config = dict(
    d_model=192,
    parallel_block=False,
    lr_head=0.00714,
    decay_fraction=1.0,
    batch_tokens=32768,
    seq_len=512,
    doc_mask=True,
)
MLP neurons of a small language model. Each row is named by its layer, matrix (up: input weights; down: output weights) and neuron, and shows model dimensions 0-95. Each number is 50 + 10 x the weight over its row's rms, rounded and kept within 0 to 99.
After each neuron's rows, "fires after" lists the tokens most often just before its 100 highest values on Wikipedia text that the model never trained on.

L3.up288:64 60 55 49 57 45 61 48 62 52 59 59 63 58 52 52 49 45 53 56 43 51 60 38 58 56 46 52 62 50 52 42 52 41 40 63 47 40 32 29 45 54 35 49 58 41 60 38 43 49 34 47 47 36 38 32 44 63 52 61 52 48 65 63 53 54 52 68 60 58 43 44 45 53 57 61 41 53 33 51 34 31 41 64 50 49 47 54 35 49 66 55 47 47 53 47
L3.down288:66 56 55 57 54 46 34 56 51 44 47 46 52 43 65 43 44 38 53 64 51 71 53 45 58 55 38 35 37 43 68 52 59 69 66 28 61 49 36 50 61 63 67 54 47 33 42 39 48 59 48 58 66 55 43 42 48 62 43 36 57 51 66 44 38 43 51 36 66 63 37 52 70 36 54 65 40 44 55 52 43 52 69 49 43 52 64 56 52 35 42 42 46 48 63 43
fires after: " Ab", " (", " re", " con", " b", " U"

L3.up891:41 64 52 39 53 46 40 62 52 44 53 39 44 45 40 63 47 13 41 38 62 40 39 34 53 51 46 57 51 36 58 50 50 48 52 64 49 45 63 54 48 42 62 44 65 53 53 43 40 38 37 48 50 47 46 31 55 46 44 51 71 25 55 57 41 44 38 48 44 45 40 45 39 37 36 33 40 41 66 48 66 36 59 45 44 58 52 42 55 43 49 42 40 56 43 51
L3.down891:61 34 50 49 39 57 60 47 40 66 43 53 50 53 55 50 42 45 47 62 64 35 37 79 59 50 52 30 55 54 51 52 51 47 59 35 41 62 56 42 48 63 45 41 48 60 57 37 71 45 60 24 51 42 55 41 48 61 55 51 41 50 44 39 44 46 29 56 49 44 52 40 49 44 34 47 51 45 32 68 52 60 46 59 66 61 51 31 48 51 43 48 55 56 70 38
fires after: " m", " M", "M", " C", " t"

L4.up1060:38 42 35 58 49 36 40 52 47 43 53 42 59 47 45 46 44 48 47 41 67 47 49 53 60 35 49 68 48 40 52 48 29 56 45 48 59 45 60 52 56 56 55 49 53 58 76 45 47 62 63 32 46 51 59 42 51 48 51 63 48 35 45 49 70 55 64 31 44 37 35 63 41 51 60 64 59 39 40 52 48 35 62 56 45 35 64 38 65 45 39 60 62 25 44 45
L4.down1060:48 40 47 43 42 61 60 50 47 53 70 59 52 33 30 27 65 49 59 60 47 63 58 27 33 54 40 62 42 45 67 36 47 47 50 43 48 66 61 33 57 51 65 43 70 76 63 44 35 63 57 48 47 34 52 56 65 35 53 62 48 48 53 59 57 50 57 65 49 42 36 48 59 57 55 49 53 60 56 62 44 48 60 49 48 40 48 66 45 60 35 40 51 47 43 50
fires after: " R", " r", " L", "el", " Mar", "fess"

L4.up228:57 39 51 47 56 43 67 62 50 54 58 59 38 32 69 57 41 52 43 52 46 58 45 46 52 38 72 56 56 52 54 32 36 53 50 57 51 59 61 34 41 42 62 60 53 53 43 37 22 52 50 46 39 53 47 51 42 33 56 52 41 44 68 31 56 54 67 54 40 32 39 40 57 28 37 52 53 54 48 56 42 46 62 63 49 37 75 41 53 37 57 65 50 44 58 47
L4.down228:41 62 42 52 40 43 62 37 64 40 60 49 49 30 65 52 52 43 41 41 56 44 62 48 69 39 52 44 52 45 50 62 60 59 25 42 50 40 54 57 52 55 51 58 46 32 40 66 49 64 54 49 65 34 43 51 28 47 45 38 65 52 68 56 30 50 63 78 40 39 48 58 45 45 48 60 38 63 47 53 47 40 44 47 31 55 39 58 35 52 43 53 61 67 54 56
fires after: " S", " D", " J", "S", "D", "C"

L3.up1006:63 40 67 51 49 74 50 51 51 26 50 58 73 46 49 38 55 53 39 85 51 60 70 62 42 68 58 52 38 38 59 61 51 43 56 53 53 46 34 37 49 34 60 43 46 36 37 60 45 51 38 32 63 47 60 66 51 68 60 53 51 46 61 58 48 45 47 63 57 37 56 63 69 63 46 57 51 54 56 64 63 48 56 45 55 69 54 45 51 47 63 36 50 58 65 46
L3.down1006:38 47 49 55 50 74 44 49 33 50 45 32 51 53 46 62 45 49 58 46 62 67 61 42 60 67 59 54 39 40 52 45 54 40 44 50 54 44 52 54 34 41 55 64 33 42 43 43 44 53 48 48 45 54 46 42 55 42 49 48 64 53 56 50 48 53 67 39 64 71 53 51 51 51 54 47 57 62 32 40 54 44 47 29 35 59 62 48 44 49 59 48 48 48 50 64
fires after: " G", " g", "°", " B", "G"

L4.up780:41 30 55 42 46 49 47 67 44 51 33 72 55 59 51 48 67 47 45 58 52 45 26 37 55 37 58 68 61 41 69 76 48 38 46 64 54 44 38 59 46 50 53 60 58 50 55 46 55 61 42 46 59 43 63 40 46 40 50 60 39 56 50 51 48 50 52 65 54 56 47 54 55 50 45 43 44 37 31 39 46 43 37 47 37 52 51 39 66 53 54 45 41 49 60 56
L4.down780:40 68 47 66 44 52 59 40 59 68 69 48 38 54 52 47 42 48 65 67 38 52 51 45 50 44 41 35 49 51 43 43 63 58 47 48 37 31 39 45 57 49 37 35 41 55 53 52 59 53 61 57 43 61 51 39 39 72 51 45 53 42 36 36 85 60 42 46 59 43 70 56 46 44 25 46 55 30 50 33 43 41 59 61 53 48 46 45 57 44 56 54 51 54 43 36
fires after: " B", "w", " t", "T", " T", "b"

L5.up1070:54 39 50 56 49 27 64 58 47 43 40 44 36 50 54 42 31 60 54 56 42 48 40 63 47 62 42 60 53 58 51 72 36 54 51 52 46 61 36 41 60 44 54 39 34 59 68 54 45 37 60 36 42 52 28 65 39 35 48 53 54 55 42 49 65 68 59 68 58 55 44 62 43 43 32 41 51 43 67 54 24 41 56 67 51 61 46 39 37 51 33 47 45 54 71 53
L5.down1070:60 41 37 40 58 42 64 49 49 50 33 48 42 52 34 48 49 52 57 55 39 43 52 43 58 52 57 59 62 46 73 47 69 40 54 40 63 27 44 47 36 54 45 66 57 31 65 42 63 42 63 52 51 40 52 41 76 55 46 58 49 60 41 55 42 55 53 44 32 35 54 63 41 54 41 52 41 41 50 55 54 17 69 51 53 41 60 57 53 41 53 52 53 46 32 64
fires after: " p", " P", "hes", "n", "ch", " m"

L4.up844:40 60 45 30 38 50 58 43 41 46 48 55 31 48 36 50 48 33 67 55 44 40 52 39 50 41 45 39 43 29 42 45 59 45 57 67 66 60 60 62 73 42 53 46 50 68 53 53 43 43 48 49 57 43 53 66 44 45 37 59 60 35 60 39 55 36 40 45 62 36 54 53 54 44 57 51 57 42 55 54 59 52 33 40 60 59 48 57 49 44 56 29 57 27 48 44
L4.down844:56 69 43 53 57 29 50 43 61 35 51 41 56 39 41 46 54 41 72 51 42 38 48 58 45 46 45 38 55 33 38 54 43 52 55 50 63 60 46 47 60 59 37 45 58 54 49 53 57 52 55 42 42 60 44 46 64 47 50 48 53 59 56 42 30 48 44 53 47 47 57 37 42 52 53 28 47 39 54 55 49 43 57 44 70 62 36 47 44 44 31 42 45 23 39 53
fires after: " M", " R", "M", " m", "R"

L4.up729:63 46 48 48 51 56 60 53 51 34 33 64 44 57 36 63 56 51 40 51 59 50 45 39 51 63 46 43 50 43 51 60 68 72 57 48 33 46 52 39 45 48 58 58 52 64 48 73 50 51 42 42 64 43 69 71 37 62 50 49 63 55 38 55 52 61 55 58 44 53 54 40 48 39 49 32 38 44 56 49 44 43 35 54 58 64 65 38 52 65 36 59 33 40 28 44
L4.down729:56 51 35 63 56 45 57 32 68 34 37 54 56 58 25 49 52 52 59 47 53 45 51 73 53 57 52 65 51 43 69 45 45 55 46 45 54 46 38 58 36 47 53 57 44 40 46 50 48 57 48 44 54 69 26 55 45 39 50 55 41 62 41 34 49 44 39 47 44 44 57 47 45 44 41 51 38 44 66 49 62 43 46 50 45 52 52 56 38 33 42 71 38 66 48 46
fires after: " f", "F", " h", " b", " sc", " rec"

L4.up375:68 49 49 53 43 52 53 52 53 39 35 57 53 56 38 57 54 57 46 46 48 56 33 43 42 40 47 51 49 34 59 46 59 57 39 59 56 50 69 42 62 55 64 51 36 62 54 64 48 43 31 57 47 66 68 48 49 32 54 43 50 49 45 44 52 35 70 54 63 43 24 40 57 25 48 70 46 61 51 59 60 60 50 68 42 68 63 32 41 37 55 49 57 37 57 60
L4.down375:34 59 33 48 28 38 57 39 60 45 33 48 55 63 72 69 56 46 55 54 35 48 54 47 38 41 56 57 68 43 64 43 58 63 44 66 36 63 56 40 67 45 50 53 45 60 66 56 48 64 44 49 59 48 46 41 59 58 40 34 44 41 41 43 53 59 51 39 32 57 37 27 65 66 59 53 44 65 61 69 58 56 53 45 58 34 43 43 54 38 54 59 42 54 72 47
fires after: " s", " c", "==\n", " S", " C", "S"

L3.up445:63 58 74 51 58 31 45 48 64 49 68 63 53 59 52 36 37 54 56 73 57 62 46 54 62 41 63 55 53 41 51 62 58 49 53 40 56 52 65 47 54 61 67 49 55 53 55 40 48 52 65 60 38 53 50 66 35 42 49 69 44 66 55 54 61 52 67 28 70 45 39 51 37 33 50 58 53 46 47 60 35 28 60 59 38 67 45 38 61 46 39 52 47 51 50 43
L3.down445:37 59 64 55 62 53 72 61 42 28 61 58 53 37 49 45 39 40 41 51 55 40 42 46 23 49 54 63 41 59 37 40 57 48 56 40 45 45 52 46 48 32 59 66 48 38 56 51 37 64 39 54 43 44 49 50 39 43 47 52 39 57 61 54 39 43 61 60 66 41 38 55 43 54 63 51 35 57 37 59 60 62 60 45 42 51 47 50 35 52 33 47 25 57 50 39
fires after: " pre", " s", "S", " ac", " trans", " S"

L4.up279:52 47 50 59 44 54 41 40 57 47 32 39 56 34 51 42 53 59 50 53 61 40 52 57 53 32 63 60 35 36 50 48 51 38 54 43 45 46 59 52 69 47 58 55 46 46 55 33 53 58 61 51 55 68 45 48 41 37 52 47 65 57 35 44 49 63 54 46 63 50 54 70 25 57 49 42 48 51 39 68 61 58 45 55 30 53 57 37 63 52 45 56 72 45 58 43
L4.down279:56 50 44 33 60 25 43 45 35 57 61 66 52 55 61 46 32 38 54 65 55 41 32 65 50 59 64 47 56 58 55 60 51 48 46 63 52 45 43 62 46 49 48 36 33 54 62 31 41 45 40 67 37 47 41 40 49 68 24 44 65 45 59 62 49 64 50 56 58 52 44 40 43 49 56 45 46 58 30 35 60 56 72 59 48 62 47 46 51 61 50 48 54 51 56 46
fires after: " Gr", " d", " r", " Q", " R", "r"

L5.up1077:49 57 48 55 17 52 48 74 61 59 33 56 58 55 49 42 39 45 62 56 55 54 74 47 71 55 62 45 48 22 67 47 35 45 60 46 41 42 54 62 77 44 50 49 42 66 44 46 45 46 69 49 46 47 40 64 52 51 50 56 33 52 49 47 48 41 60 54 40 39 45 21 54 45 48 56 52 37 59 67 57 59 63 38 53 47 56 50 49 47 41 54 52 43 49 57
L5.down1077:45 42 52 56 49 35 76 56 40 53 45 44 44 57 38 70 72 62 53 60 64 52 42 44 56 44 46 37 57 38 53 41 29 46 39 56 61 44 54 62 51 56 55 48 50 36 62 57 35 49 55 53 50 48 61 53 61 31 42 43 50 38 35 60 63 51 47 69 42 75 47 44 52 36 52 61 52 48 51 66 57 47 59 48 56 38 49 54 67 48 53 31 57 41 43 45
fires after: " re", " known", " w", " Re"

L4.up164:66 55 54 62 58 51 53 56 42 64 50 38 52 63 42 52 63 41 62 49 50 63 38 32 60 56 31 58 57 58 44 59 47 56 53 59 61 35 65 42 48 56 65 49 47 46 44 69 57 55 57 62 47 59 64 55 39 63 56 60 50 53 57 62 57 38 58 47 66 47 42 37 47 57 66 79 35 45 48 58 57 48 52 38 54 48 45 63 71 40 58 43 59 17 45 54
L4.down164:63 50 83 55 46 51 36 61 47 55 37 70 67 39 66 48 59 49 55 66 44 81 61 45 45 51 45 50 52 39 59 47 56 56 45 44 51 49 40 60 55 45 45 52 50 54 45 48 54 46 53 55 45 63 46 48 58 41 54 44 45 58 62 48 47 48 62 47 54 43 55 55 45 40 43 69 39 64 43 55 45 53 44 44 58 51 40 59 63 39 45 47 57 67 35 44
fires after: " t", " T", "w", " Kn", " Ab"

L5.up500:65 48 52 36 52 54 44 66 52 44 53 44 51 43 52 60 47 30 32 44 34 47 55 47 57 59 41 60 28 55 65 34 35 54 48 59 47 47 54 57 61 49 51 45 32 63 46 53 46 50 54 44 43 42 50 60 48 51 49 66 61 48 56 25 68 50 50 43 76 40 46 50 48 43 57 55 47 47 43 50 44 49 44 67 40 44 48 65 42 49 50 29 48 50 74 36
L5.down500:53 46 57 48 61 42 54 39 65 51 42 42 48 53 31 34 36 42 56 38 47 32 36 54 59 21 51 54 44 53 47 67 58 47 58 38 58 53 51 39 59 47 43 66 50 57 44 54 40 60 43 44 44 59 31 34 40 25 60 47 62 61 47 64 40 40 41 48 50 55 64 54 49 60 42 53 50 50 62 49 32 40 40 57 44 37 43 51 61 33 51 70 54 44 46 41
fires after: " M", " K", " T", "M", " U"

L5.up283:33 59 55 41 57 52 29 52 44 50 56 65 51 42 40 48 45 45 65 38 54 47 50 46 55 61 39 59 57 57 43 65 47 62 49 58 51 61 52 30 56 42 64 56 46 44 54 54 34 40 58 52 48 44 41 65 48 38 63 39 44 40 55 37 63 49 47 40 55 53 51 38 46 49 40 31 43 31 54 59 85 58 54 41 52 49 46 53 56 55 58 32 32 39 48 31
L5.down283:57 55 65 48 49 52 49 52 55 36 47 31 51 48 47 71 55 48 50 48 61 50 39 55 34 26 38 58 40 46 44 47 49 61 68 30 53 64 54 65 41 54 33 64 57 42 37 47 40 51 49 40 36 35 85 43 62 30 53 35 32 41 53 59 32 60 39 50 68 45 54 55 45 39 50 66 42 53 52 54 52 53 48 54 62 47 29 63 66 56 39 35 57 53 61 49
fires after: " T", " t", "er", " Re", "red", "T"

L3.up208:64 28 54 45 44 53 40 40 52 26 53 60 49 43 60 58 43 48 53 56 53 44 67 66 67 47 69 46 55 40 47 45 34 37 45 47 49 44 50 37 46 68 39 47 53 60 49 43 39 56 37 43 44 50 52 47 31 47 35 62 33 44 44 31 58 47 62 49 65 50 54 48 51 54 28 56 46 62 51 58 37 57 49 64 55 44 52 61 51 46 45 57 44 61 49 40
L3.down208:45 59 28 50 37 42 55 58 77 44 58 46 48 51 70 46 49 56 47 39 47 60 64 45 42 51 43 55 47 50 50 55 64 53 52 43 68 57 52 44 57 41 59 43 49 55 43 47 52 33 52 51 57 55 75 60 80 29 48 41 41 50 49 49 44 52 28 48 60 38 45 33 42 51 47 33 50 54 56 57 60 53 41 38 54 18 34 46 54 58 48 45 63 62 50 66
fires after: "W", " D", " Ch", " d", " R", " ch"

L3.up1101:40 30 41 42 50 65 41 70 52 60 54 49 46 49 40 44 65 46 51 50 55 39 54 38 45 49 36 55 53 39 51 50 44 41 51 48 48 51 47 47 57 58 76 54 56 46 57 64 50 36 45 42 46 49 57 49 38 46 42 65 68 47 52 59 47 59 68 42 37 74 55 56 64 40 67 48 57 35 42 53 46 38 38 51 58 51 43 28 45 53 47 41 41 43 31 53
L3.down1101:58 51 56 42 57 54 61 55 58 58 51 54 60 71 40 46 53 56 62 59 58 51 46 42 55 53 52 36 38 44 56 37 48 39 65 41 73 48 34 57 52 44 52 66 40 48 37 28 67 60 46 58 39 52 34 68 32 41 42 39 53 45 52 45 44 75 46 40 45 30 39 55 69 74 52 53 52 47 62 52 36 56 63 65 57 49 59 37 43 55 51 43 68 65 59 45
fires after: " t", " a", " T", " the", " A", "'s"

L5.up83:34 40 51 39 43 40 53 55 51 47 50 46 30 56 49 46 64 55 56 42 46 45 48 80 67 46 42 52 40 64 59 64 34 58 39 56 57 48 44 61 67 46 54 47 51 47 70 49 52 46 45 30 62 59 42 61 64 47 57 45 38 46 51 49 54 57 62 60 72 54 42 55 52 41 50 46 47 46 55 56 60 44 58 55 52 44 39 39 57 58 50 51 33 67 61 72
L5.down83:55 45 60 31 73 51 58 17 51 61 54 54 38 44 54 45 55 57 73 47 28 42 31 45 53 49 49 47 60 56 49 53 68 52 45 50 36 59 42 53 57 63 48 52 50 58 60 49 66 58 43 37 56 56 53 43 61 44 35 59 47 45 50 46 57 79 50 55 50 61 63 34 39 49 49 43 50 42 42 41 56 57 39 40 41 48 52 34 55 62 51 56 56 34 41 43
fires after: " P", " p", " N", " ro", " L", "P"

L3.up426:40 50 50 58 36 49 42 58 35 44 40 66 64 70 69 40 49 51 50 47 37 43 63 49 45 53 56 50 54 51 55 64 43 65 54 57 46 58 46 40 39 61 61 48 47 43 57 56 50 46 62 62 54 61 51 51 52 48 53 61 39 52 47 40 40 35 57 47 64 46 44 33 23 58 67 53 32 27 51 56 64 51 48 43 50 41 58 52 49 58 37 52 42 47 43 65
L3.down426:51 46 66 40 45 38 35 52 51 31 56 49 37 43 58 50 37 38 51 53 28 54 51 55 24 55 60 46 45 52 47 38 38 44 48 43 53 61 56 30 57 54 54 43 50 41 46 21 44 48 45 34 41 28 38 72 44 56 55 56 61 67 64 55 53 68 65 27 41 58 28 32 42 48 39 49 47 61 46 55 45 62 60 56 51 42 43 65 43 61 40 70 34 52 36 45
fires after: " re", " Re", " t", "f", " h"

L5.up873:53 60 49 64 50 56 54 52 44 64 48 62 45 49 35 70 61 49 71 39 32 54 36 46 52 44 61 62 48 32 54 41 49 53 56 52 58 43 46 30 42 62 57 54 53 50 43 49 62 50 53 61 70 54 55 46 41 59 50 38 58 59 44 52 68 73 71 47 56 60 49 52 54 69 56 73 50 74 49 57 56 51 54 36 44 44 42 35 53 57 60 38 64 43 31 47
L5.down873:44 71 52 40 45 39 39 35 52 62 66 57 41 58 52 56 41 37 62 55 46 55 51 59 53 51 36 73 45 37 63 32 56 53 44 53 62 60 41 60 47 47 39 50 55 46 42 62 50 53 26 48 51 64 47 44 54 70 61 49 48 72 38 51 47 43 55 42 37 44 40 73 64 51 39 54 41 52 51 36 56 59 74 50 41 49 45 55 61 34 35 31 46 61 46 57
fires after: " T", " cont", " t", " I"

L4.up846:50 45 55 42 43 56 47 44 30 44 33 49 56 69 44 51 61 39 61 49 43 49 49 64 57 38 58 52 68 63 36 57 44 61 42 59 40 41 46 33 43 43 55 38 51 35 41 50 45 59 44 48 57 27 36 64 46 63 47 55 58 28 70 65 35 33 39 60 56 51 46 67 45 44 51 44 30 47 70 48 72 48 55 71 46 51 52 49 63 63 44 55 51 61 46 54
L4.down846:61 37 62 68 54 54 66 61 67 41 44 43 56 59 34 28 57 44 44 49 46 46 57 58 49 50 61 47 71 58 55 58 69 47 34 51 57 52 18 53 58 40 57 23 47 47 53 56 44 40 43 53 39 56 59 43 61 32 55 63 52 33 57 35 50 43 50 54 48 48 57 49 67 63 48 42 61 56 56 68 52 42 37 48 36 55 63 46 47 61 38 49 54 73 45 31
fires after: " D", " N", "d", " d", " M", " n"

L4.up21:55 62 41 35 59 49 66 36 50 47 55 43 59 47 57 48 49 53 47 30 47 67 55 35 59 61 42 65 40 57 54 61 55 61 44 69 39 30 44 39 38 39 51 51 46 63 61 59 57 46 51 52 54 38 56 54 59 61 43 51 42 47 47 51 47 36 48 67 54 61 54 42 49 50 51 53 34 64 52 54 51 38 53 72 62 62 37 72 56 52 60 33 50 37 68 56
L4.down21:47 40 47 48 37 44 63 54 39 50 49 57 46 43 54 57 43 46 35 47 42 66 63 51 52 61 55 27 54 48 55 58 62 56 42 62 50 45 45 45 38 55 58 53 62 32 56 46 37 49 40 35 58 49 29 44 49 49 55 50 74 50 41 56 45 59 54 65 48 36 66 46 45 29 55 48 45 55 52 60 54 45 60 62 34 43 27 70 52 39 26 48 49 48 32 54
fires after: " V", " Ab", " U", " N", "V", " Al"

L3.up582:59 57 60 53 33 61 59 49 61 35 66 72 73 39 60 61 42 46 42 77 68 76 51 65 52 42 49 40 42 42 63 59 44 54 45 49 42 36 60 29 43 39 52 53 55 46 43 44 58 54 42 37 50 53 54 59 45 51 55 60 48 44 36 59 50 67 42 63 68 34 52 62 55 57 46 45 64 60 44 37 56 56 41 56 45 62 72 46 44 59 42 47 54 57 63 56
L3.down582:50 43 48 39 57 62 58 33 51 56 53 58 42 66 42 53 43 41 33 52 48 55 51 57 41 61 59 44 63 47 54 47 56 38 33 61 59 63 56 67 48 45 58 40 62 49 62 32 41 47 52 34 52 45 41 48 55 67 49 48 59 47 49 29 53 44 47 54 41 52 57 47 48 54 65 61 59 40 44 46 55 61 66 25 54 39 42 62 39 52 61 69 51 62 42 53
fires after: "G", " G", "D", "H", "M", "B"

L4.up98:66 31 52 34 47 54 40 51 43 44 48 43 48 50 44 74 49 41 62 66 54 37 54 50 60 44 58 31 43 50 45 59 58 48 57 47 65 54 54 64 51 53 45 47 46 47 46 44 28 52 41 33 27 37 42 40 52 36 50 46 58 59 47 46 61 49 55 46 40 48 54 45 51 49 45 50 51 57 61 36 41 65 65 56 50 35 41 36 42 57 64 62 40 60 57 38
L4.down98:51 42 46 39 47 73 66 46 76 46 41 38 50 55 70 53 63 41 47 31 54 40 55 58 54 46 54 58 53 40 38 69 61 39 54 40 49 31 33 47 34 39 49 60 64 59 64 57 56 39 35 54 41 40 59 46 48 53 66 53 48 30 64 36 50 52 67 61 41 50 47 42 46 51 43 52 56 59 36 56 57 45 35 28 65 38 51 42 50 35 43 53 39 61 46 42
fires after: " d", " on", " D", " k", "d"

L3.up738:61 38 62 42 58 54 43 53 45 46 48 50 64 45 57 71 54 47 51 33 46 57 50 48 39 44 54 63 42 46 58 38 53 41 35 52 50 56 73 53 63 54 34 58 52 67 50 26 52 38 29 72 52 31 75 51 50 57 34 48 78 49 45 48 53 36 45 41 40 46 54 55 50 53 62 36 47 49 45 57 61 52 50 57 50 39 50 47 51 43 62 24 53 38 50 50
L3.down738:55 52 48 36 53 49 43 56 36 50 82 38 56 41 52 57 45 59 51 37 34 40 52 32 40 48 45 48 60 41 57 56 55 48 60 49 60 56 39 57 43 47 58 66 57 44 44 54 56 57 42 45 43 36 66 41 51 57 34 37 52 45 38 56 56 52 61 51 51 47 50 51 50 49 58 35 66 45 36 50 64 43 41 42 53 67 34 43 36 32 38 47 48 40 42 58
fires after: " M", " m", " s", "rit", " J"

L4.up1143:39 42 60 41 60 28 32 69 45 45 64 67 58 53 45 60 45 44 47 56 54 43 43 33 46 56 53 42 50 40 49 48 35 49 58 45 43 46 60 41 47 52 55 53 62 67 60 35 52 48 36 56 52 41 48 40 51 34 53 51 43 54 67 55 49 52 38 64 40 54 74 35 65 43 53 52 39 63 48 54 25 32 42 51 72 47 32 48 62 25 51 40 67 43 34 49
L4.down1143:49 38 54 61 36 47 44 41 54 75 57 48 71 43 43 55 50 47 30 57 59 51 51 54 64 60 44 65 44 68 37 45 59 34 38 50 46 65 47 49 54 55 49 63 52 53 52 61 63 48 40 47 50 54 50 57 62 45 57 56 52 71 46 34 43 48 52 57 58 40 62 25 60 33 45 41 62 61 62 59 55 60 58 48 57 50 54 54 36 40 58 47 32 52 36 36
fires after: " S", " H", " s", "S", "B"

L5.up617:51 39 66 32 63 48 55 37 61 49 57 49 62 50 37 60 53 34 62 65 43 39 52 39 45 51 55 73 38 29 53 53 44 53 70 40 56 44 42 51 55 42 33 54 50 63 49 42 57 34 58 57 38 29 69 48 62 48 50 42 58 52 58 54 53 45 43 55 51 50 55 45 50 47 47 56 47 49 63 68 47 58 43 63 44 41 42 57 41 37 37 28 70 62 42 42
L5.down617:58 40 51 44 33 53 54 43 61 64 59 49 66 47 32 49 50 47 55 55 49 41 60 46 40 47 40 62 43 58 32 44 62 66 48 39 62 50 41 67 47 52 46 52 49 45 59 63 49 40 67 47 45 44 54 37 51 50 48 46 61 55 46 43 40 52 51 39 54 44 56 44 54 33 36 54 63 55 45 58 27 51 57 59 39 54 42 56 53 48 40 49 44 38 35 56
fires after: " S", " s", "S", " A", "s", " a"

L4.up317:62 52 41 54 66 29 54 41 40 40 34 52 41 48 55 54 70 57 42 37 44 55 42 58 51 41 47 62 36 70 47 31 23 63 58 48 30 19 51 40 78 48 45 57 30 52 73 43 38 48 54 60 43 35 47 51 57 57 41 35 72 45 56 37 61 33 68 61 46 67 50 54 39 32 50 50 42 41 57 64 58 34 41 62 52 51 49 62 57 55 60 39 55 56 59 46
L4.down317:50 37 46 53 52 55 42 58 48 48 60 49 45 43 36 59 64 59 51 60 52 45 54 45 55 68 51 48 37 75 47 36 46 41 54 53 43 48 52 57 47 63 29 62 43 34 52 47 38 49 49 50 48 54 47 45 32 38 49 57 46 56 48 46 55 58 54 54 50 26 48 57 52 57 60 43 49 44 52 57 29 53 41 25 57 41 30 56 61 56 55 40 59 60 63 44
fires after: " N", " V", "N", "M", "S", " v"

L4.up53:43 65 23 41 41 48 41 36 59 44 46 57 40 54 31 19 45 47 66 26 37 61 50 51 53 70 50 48 48 59 48 54 38 47 40 44 43 43 57 24 53 58 62 66 46 57 46 56 45 50 49 56 52 57 51 48 39 49 56 54 48 45 65 58 41 35 56 70 47 46 51 70 38 39 47 50 42 42 67 51 51 52 65 50 52 63 53 55 62 47 52 47 70 54 52 46
L4.down53:63 57 40 57 46 48 45 58 57 47 51 65 40 64 54 39 45 45 39 41 42 44 52 43 48 39 43 51 56 49 52 47 73 56 43 50 55 49 25 50 53 41 45 55 42 53 42 41 59 57 47 35 36 34 47 53 42 34 62 44 55 28 52 55 52 45 68 37 48 42 45 43 48 62 61 44 42 60 40 47 49 53 37 64 48 51 52 43 54 50 41 53 28 53 47 47
fires after: " n", " Bel", "l", " N", "el", " el"

L3.up778:45 54 59 47 51 51 37 45 52 41 67 34 59 52 31 54 40 43 46 45 63 56 29 54 72 45 60 44 53 56 50 66 55 43 42 55 50 45 66 46 41 57 58 43 46 65 41 55 45 55 53 48 34 46 48 51 45 57 72 53 46 43 72 68 69 43 46 66 65 38 30 45 35 61 38 66 51 38 52 53 63 67 52 48 52 47 60 36 46 59 67 51 53 60 50 53
L3.down778:48 49 45 47 45 66 48 59 32 60 53 47 42 79 39 43 48 43 62 66 43 48 46 63 52 57 52 62 57 64 61 53 51 27 71 41 43 53 47 47 46 46 53 48 42 37 53 36 24 55 52 43 55 37 48 52 63 59 54 45 42 45 56 42 60 53 47 42 42 59 61 75 42 48 65 58 72 49 53 58 70 51 50 31 49 51 37 58 58 65 45 60 49 56 63 52
fires after: ".\n\n", ")\n", ").\n\n", " le"

L4.up193:71 45 48 46 69 46 49 62 70 43 40 52 43 53 44 64 48 45 44 59 56 27 40 33 35 48 46 58 47 56 46 41 56 66 35 46 47 53 44 75 60 39 52 54 48 54 52 49 64 52 56 64 49 35 59 69 51 71 53 47 34 46 43 58 45 47 51 54 40 59 40 65 45 48 48 52 46 46 59 55 61 45 53 46 53 39 62 46 47 58 34 36 54 35 43 63
L4.down193:62 28 56 56 50 63 64 52 59 46 57 35 46 38 63 46 47 48 60 45 57 43 58 50 48 43 56 40 33 44 52 46 64 21 52 33 64 43 35 50 36 48 55 52 56 32 59 58 41 54 30 43 51 54 66 56 55 54 47 54 52 57 59 51 58 64 54 56 62 37 30 55 56 52 54 76 52 61 42 68 49 64 55 55 29 55 54 52 60 43 53 67 56 65 56 48
fires after: "w", " f", " se", " go", " h", " W"